MLP neurons of a small language model. Each row is named by its layer, matrix (down: output weights) and neuron, and shows model dimensions 256-383. Each number is 128 + 24 x the weight over its row's rms, rounded and kept within 0 to 255. Numbers have three digits each.
A block is one neuron, or neurons of one layer that tend to fire together. After each block is what it responds to, as a language model described it from the Wikipedia text at the highest values.

L8.down395:116169155161124139111173094120130119113122104184111124125131137111136157025114128110116120139154122167121087128143141172142085144092094111199121117147148138139124136150090157111100128152126114124154186135104145107116117122167162110116160132141172153153161115105134129152158125102079102143151135143116138118149139121158147116135123126120137172084142126124131136121134129120091130125099
L8.down564:154112111134162080103122142191184137153115124152100095138137101118143118144144136120164151119162134127134121108089114091100191114115138107056124116112136155149085118111121109120137162157117120134114142138111073111124099163089115133155119153145136151103139106118130097116105122164125125141120153127146124090128138150122104131134162127131133137138107145137125120107113163121128140113138
L8.down841:072132121121108139127122169124134139151125149120116118110088115118117075102140076133137075155150131165150153145101144173147104116127142120119113142152102093138132122128130115104114113105172170103140143083120126121117065143160128113142098149116127102147152140147135136136128112143128136147102147121148132143161110107116154174154087120116108125107122132099117117149140121175123131137155
L8.down901:061132126140130151148145121116076100149116153137123150112157122088126124143148127145105180086112167101089110138116150115167153158127145098123125117138154116126136137119159104094148125185074121146147147196105135127114152115148181166146091119131159175121145157144149144142088137133088149174089136140100128146116114137088116123156151141132150129151136109140125135060118155118161102132110
Responds to: Table header cells

L7.down0:119173198181156119103124194186122164146182140118104090093149121091132116151089120128137136121123142132136125199123107133125136095127138120131128116125153126131095142137135174121135167141128170122179096108121132132149109113100141155148151158143153142152146147140143106124135122158145125139131097127134118118148130138146155086141135167114110077120128099127126139098128110155182151131106
L7.down109:137144097136107133117132149131183106106135105145112165151186138162143120072120108149150159128162117115132174125084075141116089138128106153119078129132125133158129163087142130141115112181094116090137102167126160112154128108114165087090135104120137138138082112143145109127045126121074091095136124151134161152106161144138139126108140144124097123120102128137141154128170128129141140168149
L7.down144:163147120163127151184125119107124125136111133113136133112120157131134158117114101126125162115124155114116118137137128148109142149132119117112134134136179109149178142101172130092127151151132101129111143142109083138134088116125097112127121094108184113139107129108132102124091138135136085100143130138123181145143127088147127089075164159118117166123196097117097151105122140165123121117161
L7.down153:127115112150147159093099128163154165156157149123123134131093100131114129103156113121087097131115098107151128165140110097130127141143119103136148110129096106136128129121114148121106107090102154137095088125129154127088129132156117133145170161140166100148102126162176170123123129146121169162123159138156151128102122115117160140126113106110124128124134143108132103104099143140156145140109
L7.down219:106113118104119105101132193081124158174160139150142179124154126155111097075109138135131103114119108115152134129116119120174116157126095110119125134121127110163159166127092129113121139156135160089159120171145163129115133096151124136145116151150101125106087132142134146132084128101122119126115121155142172164149107121130154140114102087122178107113109078080176134107171135134114146169113
L7.down332:141152131115129153117101135126148130129114138137107159145115121159154164089161140126112122095182172089153160111170188130138118154119116139176105143125161143155138139122129095115134123127077137094110106141134148124123105163186084077115107128135126117133146120111083128149109089085087101142132102156123152135148115115123157123182070132108113082119093108136117139123128083111155134118172
L7.down339:112143135156111165099162179153122097099134118114091121093129153144138127046153097151163073106152086141136165113143137161161094161125137173129107130152081095173125141105123115113116152160168132098116109189125142120139123092107118116093172092117184082165127151112147117168122083124072111156152131151112178143184153132116169109152119137122115084121113116143109159131128135090176113146128
L7.down404:102128109110107131135133121143115142141132123109155110108059082101163145125173122144166132130147123116125099126118110126161088104121119135146115136108113135142138111115124079104078150088151125134130114168210149120126129134091134133154130131150124132106151110089122160159106111139106138043128122167101115129134148119135175129116157120137119127115196123155161160113126158112143180104120
L7.down482:172114141106098151161129091126125144128131116147153143144140092133122083125116106110101089115109103140088120146120117107127144102140126116131096140123111158108141137150097163127122127133096135139117112161160163126105119120079158139145136110132119147132124167130144151152133123135168116155070156178102133119138147133069141152179119122132119136122105169158124136089143145101119147162146
L7.down604:121188139123126133131118129153102136138151128095068172125136117163146121092111132113122089085155133086148110151177130097144122153111135110125131128142128092131159155143124154117127143158122151150129071099136149118088132137134130123108137153128131144105124109115119123128143148101124148108107098161146178159091108087131128135093126150115115105130145114124140136129144093115120122127137
L7.down1018:148123145101157160131134114119148120125147157108122127145132117152099152003144163137148140142155112124133155087151140112107130147112104100110127137148085139119081164108162121127135154157157154102109099145120109105068128136170119116093184116117129109166133137141127158115173146138109104104117175118112146110117102119129125182118117079124110131120111118155138140160120133111126120132152
L7.down1119:173121117114098174131099129138135106109116110097151152114117105139114123134122133102098159151107150112145147111125151082125104170141118118129135132119149102162122179137109086127109097155154180093125129154131113110122099129141115116132110126132111100144165139128144149129133093124145118128094129140084158110093103141153139106124119134125114113111157133174140127107102124152106147126152
L7.down1139:154157146115125105145088109140109146127106124142153122142099137166113149131158111104107109159161171087133153134121126122098093157155124136134141128107140106156139087100178113101114135134132134111141141121105127142095132153143137125158147132102109094085143105158120164138102138126117094146101151084094131136176140097141132150093160135087164141123122122148114139104144137137094135108120
L7.down1250:144126091099142158147124146102136110115138127132113128157133118150149164070104169127094117149145134105141136102133110152151128186174100070090104127165166127152155147100153154156132121161115114131152137119130131126103106104105144111121156116152164141128118133113148104118141123170116111126136127113134158149186138150070163155137120138074105119162105131138085133133093126171142069106150
L7.down1320:129156132118149162108163116181150097160144138141118144139133179184123117099140151072127135138137131086139120129113123130151141157099108122119137146119116158147128173093143150159109105157113164101120125146144138131145098127143125104155158105138145078156118128140146133160136121138121118112118137146075137141143165149125126107156098114061124185138075143117130149122093126102147126143123
L7.down1324:098159110134142154128126142097111120125145143180085135076151103096095147093118151112142118147116121103113123126123159123127093134126121072145120118113110092083131162134127136133146164141132173099125141152125121095115132087129144086099138074143160130086106118132113149096139090137121087144162125094114141130115148096106151144160113117094184107144168085134151144116145125091153131171150
Responds to: Noun-phrase linking words

L7.down28:156164132117171136098098141140113174132123108174082084121163112125112119156082109128151132133128080168139148171123179122092140109131178152114117137122115118142146168114124123151099107161151123148140146121137126134155116136096127106121124143098141115123107101097105155109116107131163110142142095124171168103123148134121101144138149115138104065126136088135143123138163163127118120117132
L7.down329:119145096102157096071140111117129117130102131143123118141138109155139153125103133136116129110128173130095165119159121129147114135099104115105128136085109153125165144123136104104118122140113146129183156128158133146111150134119144119154140160190154093120154105120165135135138114139127141148148124106153098192097129108167161118129115106156142088114134128104100136117111181166127109120074
L7.down378:165089089139119133122152126165097144144112157167151083120157129104146132130152127154133113117155135152104152147138110190116141140128132095114095127156113177127144155098172124125140114137132144169146138156117112121165132148134151111100132131147155104173148139137139134107079136135130114113131111142133211119171119118131097127118106150134126157166110115097127130088151165133167085119149
L7.down471:133109108158132159135106152135098126099149139097135124115128141100144154099083160183090116157146118128118143156121126130140106065165163135170163103139144137143133105109130121131122128132133153127118152156111150092126114143172124170128155108104135131158139113110152099134170130143137134146131103161065072126121111128122155155113137156096087106144090139153140100117146170133070120125137
L7.down489:130107107141131142136153172124149117116147101198128115064114114147129128087118135098088100101132118109138153122131121154104133141121147137132105104090158097113127105097102160141139160150127129110136129090156130125154123090125126151130113147156130147162160149125151151150095150118100111131154123139155106114129130167107137114127104166138119166136158105123161125133159144170123105131119
L7.down514:136109133136203124160145080124135139105121100121160120151119151153162159092162126139116101137117126126089065139137149138148151096126054136171145116117133131100145113153137136145104141139138126084097114136116142144085123162146126152121137126096172151160120108102102145156147129115118161160098114148120112145142168114084158128112138133172107118129114137114090116137146100136141134145140
L7.down540:112199113152150144144108093114154107107112112139115134116115154104118106168124151129143146155138133135118132112127116169139174102136106103147119126124141132145143082157111127143103091128093113149102123111108172135186118146114157103136142113121108148129141094145118150099163098172133128106143110114126114166139117155118081138154165127103096137165159073103118109120138127131125113159113
L7.down611:150126118154156088143138176119126112132127150133101120158099121145118114146152102132123113146124148162110090103140129125169104187119148131082109138148118124172098098129166112131134148181171147099152107148138138126112141180115154174143147111130115142107143126118126119109097118182105108112118106097110168126124114099128126086141139116127096094154096121117150110202099161148112142134126
L7.down626:117149191153091119082071157152171100152155119114121164092143077169143147143138122136105099102140129134073131157131136091118140144128121122135133137122079146139095135142114134109151093105103139134120143155126106115124154102128134111133132181113139093078188153153135084120097119132131111156092147158110123107129125087098147145077122160141116128133129154130123117135136109132140155134126
L7.down943:154148112133124115100100131114105139141135138167076157120116158138144160098143126146099111141156121145196112113129121112084107117153137120119111117096117141139156145107151166144138141121099117153107128123174124132093125149135110156125126085103148108113179132145119108101148085099185111136127173162132128097149111160096148101113147114106123159160129141155127136162116110165131112112154
L7.down980:139116176121136147119147177168118170102134164104148121152118098150112104137159129147092153120130136131169129141121084152104107125153140144112130123145144140134132152086133143177121096151115140148120100135110152125155129121155107097130143102122147143131120157096157114142084176136144111154109130123170123141135077133115097159091110113123089140124083134087091104099165114084138117071095
L7.down1134:137120136124122101124109141128169119124123151137131147099135126099147141156157145147148137146133138116113139088140229134151147131151145138128138116139086162147080139116140134134094138121129100127085120088146143126157169153117121136149121152146132146135088134114128123145149135117081135075128154125142162148128133135175144120115126155140111145134110114110106129128142107134149100144117
L7.down1223:104148129113159114146142164136118137136193127143127156118115160145113092138085125126116112153109080107134116127156125130136124120120106134151129134157121095049098126152133172119171120120122124159118123113179137133113140139114098122115127042192122150093144116151165102105141078144137125105153130143109146095142124137139118157157116116121138135145127131170155132153126121148086104177173
L7.down1234:152136135114096112172164132124142120147132128159132161109116142170127135100128124109102094122123135123120156113106133150099098140111141128186092122127083150155087144090159134157109118136141117111096090089113113131131150092136121132119106133122134134121121171156164151152102153084125089156131130184117114122128143131154152152139139080091115165105072150133108132134110123112119141145152
L7.down1286:135115141142098142178103191149169159155141155138177109115161086163119151107120074140099102159159112154123164158127109111112110117122108123126121133116114196112110115144149128118105122132139136143149151115082151126111096103157129164152121137103171133117125174133135132111146098137112152124146136147167140105115146149182114157127113111150105092126114110151171137094107132107151128156139
L7.down1358:147119157134119119135117135157138109112092122154112104138143121166126099116103145161097137138105151123125117121153126137072160122124138113106102132107122131132142132114172162124128129151133124115140119111116140134149136172138109114155132132183135092125113089120101142141166145125117130153112159123125124104138090135134148110122114139134084150121148152122145144157130141098144136130141
Responds to: Table header row

L2.down1323:104093135107119132214131168107129148142136160115156149127117130102164155113137096124129083148105103182126143153130124119120126184129105121176128127102130120148126157120128126110171134102117117120128130128120146119174073129150122128099089091143184127132143100122169109156129112106117119113097104119088133150118092094096163109104098141141154123129163156119079108106099190132102151129093
Responds to: Table column headers

L2.down385:131133136109135166117120165162127172146140137110166114144086162127159105088133106128141149128147135114150114085170188135134115155162106142145153142149117121131145123073147085101149098130131202165120137140148113130144130121168121151130145097158172075095153112147172199110124171100118113096136140151115113089140118152131109118133139117090105102193106089120132128168169095132128109075141
Responds to: Agent/beneficiary prepositions